{"n_layer": 13, "d_model": 320, "n_head": 8, "n_kv_head": 8, "head_dim": 64, "d_mlp": 1280, "vocab_size": 2048, "activation": "gelu", "norm": "layernorm", "norm_place": "pre", "norm_eps": 1e-06, "positions": "rope", "rope_base": 10000.0, "rope_fraction": 0.25, "qk_norm": false, "attn_scale": 0.125, "bias": "all", "tie_embeddings": false, "parallel_block": true, "init": "normal", "init_std_qkv": 0.0295, "init_std_o": 0.0295, "init_std_up": 0.0295, "init_std_down": 0.0295, "optimizer": "muon_variant", "lr": 0.012, "beta1": 0.9, "weight_decay": 0.031, "lr_head": 0.00481, "grad_clip": 1.0, "warmup_steps": 200, "schedule": "wsd", "decay_fraction": 0.676, "decay_shape": "linear", "final_lr_fraction": 0.0, "batch_tokens": [65536, 131072, 262144, 524288], "seq_len": 256, "doc_mask": false, "train_tokens": 584000000, "steps": 2383, "dataset": "wikipedia_en"}
MLP neurons of a small language model. Each row is named by its layer, matrix (down: output weights) and neuron, and shows model dimensions 0-159. Each number is 500 + 25 x the weight over its row's rms, rounded and kept within 0 to 999. Numbers have three digits each.
A block is one neuron, or neurons of one layer that tend to fire together. After each block is what it responds to, as a language model described it from the Wikipedia text at the highest values.

L5.down147:486492503511541494496492538505492516477488495499526513551500492495474507476471506534479512544519482490512534512535513526499489485551503524516469527454459484511505522482514504502509482513535463499524522521525480498558495467456454488526497524491487528467494502501492508540516512483513471527490545504484486500480492517496482477509486476527502505532506459510495491460516496479457497485486548552503538540504479497470474483524507505472462443488508523474492519510469526514448492509503499
L5.down441:462476529496452518471506547491480494483460479496507492472476493494513516535456486511496466494484524464533521458484512485494526509519495500483513466502518484463449521492528494506517473506462515468472506535485507489489485504471499514508473542434516504495511498537472518516531465514528528502491533508488521482483467509473542481494535442434486544468494505514487489455531484455500486454506503524532529489488498496513463512558539494454495525514515550537461514522509504518498478554507495
L5.down584:497495509484528437526490457506455471466488482554514481508514540503519491520544471463517513470467522522490472489531526510512501515481481487493496525468499512502480502515513484514508523539497500476485489476480538477497495518432510499489502548498465534495492509510528496480502505480541473477502469519497456530505501498545499508485504494531479478526521465507537485488536511527466516514484533535478485512472520489490513488470516492478528493550518458506513454525458499479495494562501475
L5.down664:534439501467539507508499521482455509491466542518483507489497545490505488524521581524468550516506512518520468518500501524466594474537487526525483444460516466504476493511505500513533508492531452508482511459485507480502539522495509480522466478492528476480516487511475496513484474473505481510523532471511508488514480471516548463541520510487504495510520478492533508508536491503494502484495521490467502462497486466496456474469516543527492528511511482490544464450469459509500506545496524
L5.down949:484502506548508479477518515516521537442505500533524484475508490478534508526463519486552495473551505529509479481527528539521487497499444505544487491507482490439523472508467497504479434526496554462482539489540499489501505523504516482532529496502491446512487495483491499506516528499552520471520526527500482519491541483492530547490494480530477497529522503479542467506475523506515531534531506460490477522516497508520477466486468495517521512501506505512517496495540486495515502499502509
L5.down1045:454478478492460481475482543493530489483487502520498512497493495517478500472490469487536510491500458551548510516523499504492543510466514462510506548530493467532493505494454518476487522492463465522490550516500516516533504516501513501488462493485499502514487474530454518531496495443514474522514527477506515519487489509544493500510484502503503491493536475494525516504515489532463493480506514538534493488548532525483502481509471518478515504469478491461510486477469475491520471521440475
L5.down1191:527508491515487504535505516497485533487503461464531491517492501487484486493457540516509512439495487524542484501492488492470454515511438508512478473491491506530527519472494522501513532519495542542493489523534471480485474510494490514547454503466531470468479511468495478500502496499494513506477511490501465482494514498506536478529548481494480507518477471512458465498505549480448514501513482525515471554507455510477551512519524520500488480503470458497470481498469508517511470514533498
L5.down1194:459451498529519518476480504504473495506481510513510480481486493478559506499481513519510463502476473519502455542538459485463517485463482514557481496488533514512532505456444502483511510505518516505505498522432494490493531505483521466447503511517501526504570490534529478509506519531465517473481546507500509521483512503503508486513506501485499477486515516543465489530516514495533469514481503558461519508529467511496486461501522513495468478495496467498498485540506475491532486467498449
Responds to: Final pieces completing a word split into tokens, mostly verb endings -ed and -ing, as in elect-ed, go-ing, consid-ered.

L3.down706:486473495539530506444509517526512496489504509504534500488490556493506511510435495525510505502507485493532541439507475496460475522534519536471522505533461500473484519503484480488528524510490486533519486508516499486490514526506486508531480480503465458514526479478553490516485462480487447518505506511538509528535494506518480583510531488464530488539485498531543518523511488510508551476495469522503524489489491494476505531485504503531497543482493462478513405535509524512527495494461518
Responds to: Final subword pieces that complete a word split across tokens, mostly suffixes like -ed, -ing, -ive, as in produc-ed, homem-ade, fac-ade.

L5.down33:534507472487508511509530503477493493510479534500511477483505462480456497453508530463504546501469510509519500506455488551513511494517474505465497495519565497469504539498529530525538536512477468498499507479466502469477482470488508497451494502538492501484515494503504511453494480483534508495530498544485544515508534540485529489520496499496462454505542529446506501481523503522474518532468494509466429490487506468476469483481490501512448465444530528547554432489481532529480504505507532
L5.down156:484498527489471467526519479507489517527472503516563508527475497454518544500525487493498469479497504468475501519444516481490477492515474527497497496473516472496470480491476459479520512494464502521454532503497505513520426523493504495528534536493499525535480499495549468505457518489484525510498517514516526486504469488534496464512469544455504496518470469506485509488465525510469489478520539497491492543514498529515503547502544484560519506500505501530510482495523478536473483525492506
L5.down506:549518506493514486541544462492497489519476508530461515474476477481505469503484487484506519519527519509482506494512495496482486507515517496539513524504462534506520479540495536474501530515479501464510448557508492536516534514490528532481514505535557478499517471445499468476495510506510451486495504488510518497497493522504450473523512501501534476508500473506456499479485510535536512488452513502523477493482507557490474525531512473546475528495492516508516505462533514529497558532488511
L5.down894:522493549529514489491481539475516534497515493479505495472489500497492438512514493540439489506589537480530519528480466488478457504521516508490497537466555507485518525506500512513478463501521543514512507523513470508512491478477502509511478479494465493537502493512521519492491460529486531516475547485532489474522545525515514526503503506493467492501478502481515498484482501484493441490514534449496483493558479476482463517523516488533460529491454513480535494557492517486460508493467487
L5.down898:512475493521474509512510486494476476469487543480489488486557447485470517478518496437509519512508502523474498505505515524477495499531476536473537500472474491514484488537532521541522513528511498508505497466474529517537499471442512452475460503495485513513521517534547467496514485554478533531507491515457517486518499462528488480554478506530489457499510537478479480481424478487459514528480537522498486466530496485482473481470502504542488505498527509503538507516504536503491515489496526
L5.down933:505475481432517475492519509458519524479475515486528539537488479492498535493498516496506530513522473506503492503528527507510520497513459497526523499507505484507485578453487480512514516527504489456500481475492472461510498524470481499524480513498474523474511483469503473465515490459505478488483491498480486501514508517497438524506540490480466553536529493511534526502499469501467506544463450496556517502508542508490530503517522453466489523518489488507462465539530503464499469494453475
L5.down957:480481558500511528500491464504485528527529500504502444470510478509501523498518515476489497517472545532465469504487480490517536487536480499473517504445502493477506464473492535481470475526504485523501497504496562511504477531530482526514480507487533497507495512522479479484501448467504481515489520512474515531489536532518467477496517482514455519461514484488470512528483517519519509547511551523522513522456485527516515490525516509486515500503528517476516450506465526488480492504512526
L5.down1238:485492520504582466507502492492480532520490531506527483507519526522533520468475523512508468532533511476519464490477506503465537484511440515458488546443477475477439472553517470504524466456490511509496509510506538490526481515551507487507475495435487521513535493514528539517504516513489479475467538509484482516498498485518533505523457553495526481478484519501509447480504465538482514483501504520481442487475497473482473496530473494490537489491499535461524534508494475507504530540462493
Responds to: The second token of a proper name or code, right after a short capital prefix, such as hyphens in I-25, Jean-Pierre, and "at" in Matteo, Tatars.

L3.down289:480488522512486518505541502474430527520501466521502482522502520515460506462520525488497525508541534516530476540489467477483526503496493483496509510517504492521510504537496486505472479514529505550469474447486486458495506497509482509489504501479513530475535531453506476494481494450464547499472486500514514522547513495495488505450527539512515524478550500530489508477499525448494518480485530523468474478456487527512502506519524486495483495489447465501509542478517560507484500510514503
Responds to: Hyphens inside compound words, names and score ranges, such as avant-garde, dot-com, Brest-Litovsk and 0-1; also table pipes and prime marks.

L2.down227:491493510506554451495525504521519476487478495485561538460479548515540509524466516509495537499522498460526469493501464532543480495511486479541481509482503528515485467506511516488524458492537501471478489516494527495504503503506501486555517535491441480459500494524494511490520491489482510465516540478501494505486474461510532466469479474458533489499518473473456532514494531504443522491526498523489527495512514514478503505500537498506507511478481477506522417539503486543467469550506523
L2.down314:523509516572509481532507538525511495473518458493474476488499488485513477489485497509538501506514487477555514478558517497488532522490492506539493513503489504493477524535504495491530476479504517482503508509476483476518489504496459535482535493478497489510515492488500514453476500518464479471525500465473493512482522489558485499516502470495510521553501521498431449448510533469499517514493501523505502530523496525463505513437524515512501507542456475491508458522455499563494458431475512
L2.down343:519476501467504472502479538492480514484488539461488540533502474463484509492526467522509492493506544520535518448521501500507479562498513541489517541481465532517523509464521462498505509496512491502477520490557456518495520547494480465497502500532491498503475515499473484542490506525480514492473481449499522495540530513537472483501514481504523514516525492516515472451434507505466484506528468466546537473482524499479523453472491494528516517509451488470474459515443489553434484518509489
L2.down484:494511517483493551503517520472540492485512512480478520537481450503523514485495516510497544491477456510495517460475498505471501476536529459521501504547521471520499452494491478486484484470538470467471516466465451520454529488486462508487516526503504516490516461462533540479474510462454487484477476533467496503516489488489515527529490476435515491481525477462545489542506500494480502505527470525533551498472533540506504479505510488511470505502503501519490522509522516455528496504488501
L2.down507:478539474543505506485527487502504451451496509473504470498497499516471472492501480484510506497519506481554523503513463496503495506511506538520489499502497526485480512454475466510503450512529524438507507524463512526463492502499517516488520490474513496512479529498535449462463460458512497508502543452489473528506487515537475462496505516553496487505458516518513511570504493505467508499471463496515524556498478483460505507492509500563513491512461435504491481527514498528504473468464474
L2.down656:483508521501502457529484481470483513485488510462508529478529531507508494493514492473505470515531533515504505486543478496486499526522492525472473550508501543471462486517489525495477497530504446466520487524518533486526503518463488445535537506546473452520488443510536494492533499543545482489483453470512479530496513475490473521464479510506502455553506504496546483475508486499503492499507496525527548486510491482521495476526489455520493513516499501506494466495485500523493484546481502
L2.down853:558518487504510493495466530540451495499501484537513521457518503474485577468473554521480484509530534515505435511470499551484456448443498524486480493451440527505497512487480497467505488491486488513473534510506472473501509495501469522524504523493524521519466492465486540506457496473516507486527525483522477507490461464491497464486574475519523488483500505485514493500524542485519508482490495479477499497481499505485484492530481504485479471500493519527549472528470520516508505510470464
L2.down894:521492520492513492493509501474510487492520535459519508520535501496519473546494531522508499494535487474535491541526454516480490493496471502511494474478544494529516457534541498472464495484495498517499462524507487494483456503513481536519474549512506445490564524552458526470482524494460454495501532493513487506479473460499501492451521496471521519471514462503512492535490551505462482470487514467523525453492528475549516485514548501453483499488499474453491472495524527500506464523471492
Responds to: Suffix tokens that finish a word split into pieces in any prose, such as -es, -ed, -ing, -al, -ent (competes, appearances, influential, leading).

L3.down1110:521477477499500499496520505537524489507503509484535535511526496544453551482505506529500550510491519479521463475494489554520483494536522512487464457472548495512490475477554468471520518536503485500521465489508475481530494500510492497504493536479516509472535503506523523488475494501446572506490577482507457533468484449527493514543478481483504473466508557520478471495522475520445551510505501516502473461509522490418532472494511472533518518497511486501479474490535505466534457527505518
Responds to: Second fragments of words split after an opening letter, mostly "er" (H-er, S-er-bia, F-er-encváros), plus clause-opening temporal words like during, when, before, after, since.

L5.down12:499518525462539500521485490508511488556473457457510475490519477508506537485497504488525493533487516521476485518501472513485492470512494460474527487486504496514503522459506470502500442495475507495506490461546490471513484476527516511559537523491503493509514488556512495500495490485462488517517522518486517516465515507507502495481492505516501512526532455502453481490476508422519497538447502448523487556536476505507508477536502521504507482537509530496473492503489502467521499526504528
L5.down152:477488556521503489494529507534495518482542508497480486451469534492526491497481470548482508532517512476488526494514526498505537485533497485488504488499480514487511483539459456494514484500498496484456448461531502533522528482533503523522482517463513503535485497535482490502477511478492490480512531482499526463466473516523519480510458488495533495522524481494497519486462506479565501517466498546509500473471526496451485486512501492502534529455525484510504423517449496491462450498513513
L5.down426:501488504515500480500471514482467487534496481485476516480545481502502532446541506483526482499496543473502530448524501493526512527505521486468461548518501476501535483508568513523497544468511479509504533488511521480493514497513505516495470530504524510493480496499497513465518492481512526509486464520480452500497455469545458473500497505526499513494536470504502518490522475529433498536503519549456496515523537503491487521452545480433510589515517526524517522499480497494496500513491499
L5.down896:473544504459462451512503470559520496465474484475486542468446473480500518510498543502475465489522510516500463504542518457503429472525499523506523545509511524495493512531522527498530512510510502481455474525502545553499456509523470452493491519504540489492484498475500507511489504499462514481495480479478499530499555485525471506500523471532542516498477465534445528503488514464469494487498527480506498507518480506502559493477522506493459499517492504526474450546495491514507525527506506
L5.down980:575521507513502467488514485486459540496506492485508513518501501498504516490475504504517483472541521528514477481502515477521468515530493500460525511509529526448520481518472515529523503487502501501536482494549503501447530472496506509515490480507495502516490491544510488479507570495503501532499454434497506507520511554482498474522488504488492523469508523492540463522493478473474514494516473538486498533553495544507515488460538445488525507561466538516516547465518458530512518513515494
L5.down1001:464486552444503471497471497525476521541520498510495536459509489492453466504484491535506479492501506487507494514501476491478542496469561513502504523518539520522497492511549514492472432498540494500489496529487511494509501481519480485534510504523505505530514484529496479489521499474490546498506542515504534510518522518470528512507490475493454519507505508557520494444472484503470495443541528490473492506449486502495530500526542486498478494471483465490492465497524512514467462502531465
L5.down1033:535528499530541482468508553506480491491479468474501523496479498512469512509506504497507509484486514550529504524515515494436500492523477476473507532501488503470488524534482529529501485463502515500524511518536475500476518474522498489548473492537516551505516521514545488482509474513530503487453516448515508499478486488487494472472513512513497502507481517511493500487489503471515502479464518520500451512501487509502521536498458526509511526479477502472494363485483464533489565498469486
L5.down1234:482501529539508474481501477506523551474450484479524531477511464493564478537531495516448512477507488537499507494517463516491500447489511524457503504529456488493509481498509503472517468522479526511495506535546496516520508480504508473487477522499489547527538483504468489489506528490503498468481535489510510516500487488507497502484504475440495532474481483488505513520476518500490485508519480442503514539488513495559501468508467504520530492484500451489474451582501486500483488539510509
Responds to: Final piece of a multi-token year opening a sentence or paragraph, as in In 2001, or In 1959, also closing pieces of split words like particularly, within, help.

L5.down131:465488499480482512474501454502463483499514524566506506459486532490551494484527512531464532488516533530493452519506514467475454526529531488517497490475558491488486514502465512467527496473482486456518534504513545516534495463498489483460509480520508518511494485502545489508496492483493524511509475468479515469504546481522461484533521478500529468508495522495477463539477496502499517505525540539564526489547504522512496511502482509522495509468506465461494469532470528466509516512514523
L5.down204:476538537543524542484498506521470452507486491457503453508475495452518486454494528484454480476471475481489468447510480558507524485502492522473505506449508507500493494481544517528524479479514517534516522528515496468490521463536474461488459542472488484504518532529467472531505532489475493512518544527494474499500455524460541488487504495485475512526517537520483506511487502496481516560519490472532531528475489514500530515455496495523483450525504518508558496477446474502516500471506478
L5.down449:519517510512516493539449522547441476468528481506475463515503463479497452486485473518500506490513504535460477505517492497515523449524540526516502442489471518523477520446517466442515548451494468458493511522529482534489530483489522496477523503489548529514517474535492511477471501458509507491545511515546500551505494497526490493489489527465475554559577527507503469508488469495543505508498518522513473493481488475497515482501528514494521510472495463497506458495487476454500477499520550
L5.down547:505521523506510460493468480481475469458485526536511499472530517510513496521520521543481494480484480506492486480488473524492505486505481514500510466463461485493525495485542535499518448524474506533526546487488516471514510517468462514515493463483516539496496534554512523492500527457492513474511493502501490491510498483551497481513505479528481483564542464479523467549446497517527518515508537570482494498554528497487502488472509541495464495471508473492502454559468488521492515496477517
L5.down678:525485466491495507496501521465492462454508513524519468461479505486502461535468506539513494544495445553503483505481463520520532469492491472542490523473475501548472477555517483490476515554501510453467473543510472503498438524480497519520515485531510536504473503526532499511538516489496508469492567498493486501500508498481485510525504572523460510471492479463479489469516489477495438491503494519513488468480485496524473530532485520498461503524536505521514493507494464540541487499466495
L5.down965:525499503513498479501569522458529487495484538482542478506517532461514529537473486502453518493479460485496513468475517523519508489482479500493490502506490513516537462480492486515531492517495480468477517461473518477489441469484546491484533474525478506546504509502508500485493511502480490486503476541553528525467523538493521482480489539494536465529507495502503468510478482476532513515446480534549501491509513492511512500480512487475512486524527513492446486475516520499504485474484536
L5.down1032:538508488528531482510517483496476495462545492507479502553485529515526505467524476485531511495461511542505489497506467470487525491528507525519502513533453511488503484528502480544487478494501511510511567464493507529513530528485518504504487537514478502535525500501516533525536491441520487475518471502470498501487491515522497487505483493496505534461481479493546503495534514484464508509495488532524475506480521533446496528501503544514457496503509490502541495493479513485493498483475473
L5.down1196:507528505506490464495508543464543498533493508516493519499478506433517525441490511495529464499537516513536467480568463481474473487555510509486509469516495500497514520512501515478492472507497452457516532470468519509495448534521462507502490476474520527558500488542519472545512504491563506516504500504468516525469480537491512513497483510461533483488490475483510478484543499512496513513487444506479499550512471480460509515496498494482465547485481519503499506505519479478494518519492472
Responds to: Final word-piece completing a noun, often a plural or agent ending before punctuation or a preposition, e.g. review-s, consult-ants, speak-er, interact-ion.

L2.down232:468489517488496525479516478454482517529553479529498509545552543533507524447465511539477531507491427500496492463445501512523556507486488508436518475499451465475483512536494509491484474487522495525492494504535478492508478508505492490486517513453503522497493458474478503494521486464480538543493501510499458496450483518446479493449521515488512486489509442521479499478474489516511517467493527507498485515518474520468493524506523462508513455535523492467505509478502552459525466499498495
L2.down307:510533496519484506477493522445501509522527487499486448502500513482519467469538506514476523508532513508499471479477500430482518498497514474445549505534510495495492469530482460498502504537478463505482502466511529477508470499494520485450514491447490549497477476451540500499470532481503483466487479518504512517475483528479473530476506493464458521509484509544481462545521521519514479506488542508477533516514528464526494519501524479498487517506493459507472493466490513492480499487495470
L2.down628:473486518487507500535544504502486506527543527545463506467542526519507513444526521480482476506507547530498494501518504489486499523506514512489534491496545495552447506491511486526544481537501472495530443466515501478524481484523496472470510505465532505490507531470523470483490522473480528500490476477490517514521503508510510499443492507483474511458515492523479482519496496504463523480452546497489496473486517513490525509518503501521517515466478477488533529497486525538484527538487526
L2.down632:486503542503538472537512524513501490543525468500462486485497498496511537512504506518478531482529464519529503566483471457498511511502546473526491494506474460511448508476518504512504491520467498523538460520540536522499520478490498503488494518506467479534514531457465492475508522476498448488500470517486494453509487479474513534531527477498572470454490521507503482492498489473497506513504497535527491475491483517505519527519500508472470461498454526535540549457533543511498495506540489
L2.down727:497480519491507494458526523497519446516513503500495508525505541493458538438502514496504467499494483519509513486480509507500498510494496508511520471500469508486511501515494510488484486490511489513494486479516524483546469508505468468482421478481477514528492528527496508484501548513475503507475512528504497519486467468463477488498503530495508523488546457562516491535522506518530540503492514479474474488529487536477556503465526526468519521500493471481511563451506536469459501512482555
L2.down734:489543489543536477520527505478485523488520478485504510504531483492505478496544514495481478436512458516478515471508502489500503506466502513473492489510492517502519484555511504504501486509512497504497474475517478465515434484513462476492504485463472464457523538482501487491467513524522501527474481482483500477520517470541529507482496498500468527498504483525506467462483496456533526490507567488503530501509517516516506545525525520471465510509473480465524537476488512525482504528518514
L2.down804:521506487510497520518516466486533466514542522552491499496530523490461532486482514520468490486514509501492502500490478483458499485521492482518551481501509510510499496518491488537496481505503519504485503425502478489486515486486445473483502499466511495493519493507514491461516477519496519459525493513467520471527500521478487488453502455471504494520522486559444524487491537503518477505481483517507504494479491529493515497528467532496553497490473484478497537442482582544494463492531503
L2.down982:512516528468565528478516482486546512504541471494474522480507513490465524434458520501496470478501476531507520500448528484549496541500484531489497475530469500474524484503505499465507457492469479536528509473520530466475500505514484476455507504493515543502498450521538444510495490516532520543517525494498520514505494487525453445467532503523509501508508502528476507501502461518487485476443547505499497559469471494516478528502504479472538533493470493520537528436518568522475507448497493
Responds to: Hyphens joining two word parts into a compound, e.g. number words (thirty-three), Arabic al- names, role-playing, semi-final, re-evaluation.

L3.down1147:519506525472484509513475537445513478468511497458547508481507486497502510541506533479560482501452519499505507491485460459495497488515506473467518514478513478503513500485519492463528495556522521447519466527493545543491498524520516491515522544486510486530500519498503516528479519504517479478512494523505536489519479506511495548499463507558472485500532530480503496509486494477520520483508496483489488459486510495541524545506524488541484491500506511471474521470501488499491504516488461
Responds to: Word-final pieces carrying a plural or verb -s ending, which complete a word split into several tokens, such as bab-ies, s-ets, filmmak-ers, decor-ations.

L2.down55:513516464523481483478526530512517518498471460495462496487480506499502486520463548451517511526493514506484481513457512477499527455463486511487489492505529537468534528527506483494506461502476497478512542515483541487512462487513540550498479487465552507463501480514467503484488482498540498482501484520479476519512499497486490502457503515473488502521527500511495528507475496429531510445496484531531469514462494515508454504553483446475458480501545510497484527469465476547523543506512479
L2.down65:482502500489521526549522447499524496485526510508513540507501474527464488502515480454461515438483531524518538524528485465560487518482490498519497525508481496493536485474505478512496492449457515502490456513512508512493458518529498516484527540436522485480517505496479518486517461507505444519499503494461476506493535500477550500463501465512502526506549484534488501475482472515510470494504515527495494485451494494504530518497490460534502503526451511468453488480470520546491543486481507
L2.down184:478564445491496470526482543532521480522493493489476523496475474501540489447462480516507432493484518485472505474521517519512547466492498546528477509499471483463537474518538505505498507489517513519514513468508501461522500505519518512483521487461502527511513467509479509471518482525502498520513505442498540462536493513519504503513512536445456501509503463525486468492497475438443480518531510547485551551461493470551466485543514489490526511520525479526497524476491521499439478489508497
L2.down194:545523494522475499496487505465434490435517528491501513504504483513510448474514482523486530506454508537497513478511519537508510512522463518504492493493473533498457506493524481501522489493465534482527522495480507519496514483485515491498479469501509482547509494504529505489479476467557505481526466493465534521527484544490483496499474491522458506521497512505513535494482481478509516473522489509529481516510492455489533538469471508505513504499514489529476461514567476503562498478513503
L2.down722:477491513504568498495520470523491522498518469552458472479477511541528494491496497503496452503497498444509529485499497453469492503494511505522522504504487446476515478503501499485501436462508504508477529464504528488481502534499521508509506499460509533487490488496493525456529525561489537520526493517497483500482493504501462531507549492506439497514487473488487478499492497496527502490563472456483502522544494512538510481461484544472562445488466488535517529499501486556446466515465500
L2.down748:514513483514546471515478451472499533501486517485522512496497554507490522525535497463542497516481548510554510512540465481493501474487522481460525447472526526503521483493509540466482506536470499431502472565489551520475457553487498462509501498503484474504523484547522490503481477536480504482516439501502483490526509533512529541466484485522491501532508484526490505478514490503525500514534511521502508546471459475517518517521538468540470496507523511496495519463497511445500498479539487
L2.down911:480518477512481521482516451499501455556497481563512469472487502442489456506519466516487491529534488474508488519483520494490536490489511477504527471490464528487532489458461465560515506501509483483518500550498500409469511507502469499476539472525493524501474487483495524526496479504501492514506477473492436488444501498505550552511475477505470481506517491502531531526492514536472499483500532489476448503558461509540490522489460527490500486481491464476502493551506516534502514521483493
L2.down1104:483529515501516514498494517512490482447503543494504514530506528482493524492480487515492425463503509521490526490475462523481490468476497497491486493562504511492476507508508500520544481499521522478498496538482485496537539491498503457492469477476493486533472489476517518478473530442491485514528476536499486498524483524509500542497505535535491414477493495536505500498445499498502502466481524498489491509486518456512465474546498501491518472514511475515505462492487498542457482517529508
Responds to: Final subword pieces that complete a multi-token word, mostly plural or noun suffixes like -es, -ants, -ology, -ages, -ices, before punctuation or prepositions.

L2.down50:464537458519500530516536540483534551527478492489540498514469491492502532457495513472496485486496486467518524512481496511480512530556533508515534540511553554458510468525529494482472531505521479512495462495514521508461488526477516507520511497521462491477490509519467510498488481484527505444528488520455535478444538504483435487449514508463491525482487517523544495465477463481514487531488473474500553495477502474498489478470520495506508569496510494505490506519528510504484462505497504
L2.down52:497514493538497485557494494494488440472517514481519509490487505491482514502497477508523498477496532472469521495443498500496484528512530512527487536522494535516498569558497482488491485484469511453488518507484487520536551545488496521486487515504481468538468490524489478505492498464482478487509519436468499477479498495480477476526530536506488506475537552526492497507492464549480451509492496527479521504457492470463496484468526480484508540515481442500470500490477434476503538495481453
L2.down80:508514504479477536459464504480461502481490496529509501518479508497447494476530498488505523487464498459503494490507497527498473523464504479513518531489520522530488517505488485510558507443505483488503522549500515468523469471475549522482454473496495480548482474520510498501517496477497476545544481497529561487524446539523478541489506529528524491513455524523509498534488473545521530499551484489491540487492513502488459492505558489527503482478505477527507547513506458481468471476534464
L2.down456:492489534507482507475489504494473490495496515487562464529499541510475502490519436511454562508468490503484528503481466507488530484512472527463483488544527512497491530487541523481524454522498504483510471500510489517509516458519503502492527481533507536509496489501527477519509508512481509511458523500457515539505522516502476524497487506502473505508543492496522505506513520485480538485490492556521472463467508497436502526512477574504493494478478475439471449488526519490475480493504498
L2.down733:460514550529490475479500536523505498501488477559492499506526540470471515535493502490501516534493434499490511473461450483499497527518516468517488524534445562431472492531496468511508479501478518532483466537517477560526454513489471513444505505460471522536484498505519534526487482470473540520482497460529487550510502485510525496511508526512516534517491474489516524445485499538441520479514525495509560493528453532470524525491504514521525470434494510505478562493507481471504507507544515
L2.down741:500516505530519511468508537538481479504456480527506485500536524463467513473525490495473488500513468494504499501527508477450446498502479509479479482506529513470510485508516487509504461520524485488530483544482506510538526527560508517460518547523524510498469489510509529492513528516481495452515487453518485527505498524482484495467485525483531497465530460497484515535472463481444479489500517515489517501459506493485468517466498501545521519469514479485489458480447491463503488498513498
L2.down1011:463503527511475497504485562494482540475472480519453464480524521479484494523494447543476486527515475473503525498538484513496449495506480482475489491527524545508541549510473523525493521527423494497519468510531470512532505511509521480497482527501504492522510467539523490499478437494514489510497529478525484488530567485499494489522504500494534472481504530501506514477514499493481469533495510520422518504565478494484491515475524479497501464514497474493539423492520509545487503493516501
L2.down1132:478474513555507495479487495517511470465427478525483481468535463493492507484529473477489479490497494517495450516490518475518523464522551509501525490489548534501535502495488465493536447507520487461480525503467494532524471465495534505506481520526492477529498516516547457517455481508540470505530495520474501502526488484492500472488514475535528497505466541503483466481536492449533493499495487522494492462508534460506436451490505485481485525508513505512477514488485468499522537526544521
Responds to: Second word piece right after a lone initial capital letter, mostly sentence-initial words such as W|ith, W|hen, B|y, D|uring, B|esides.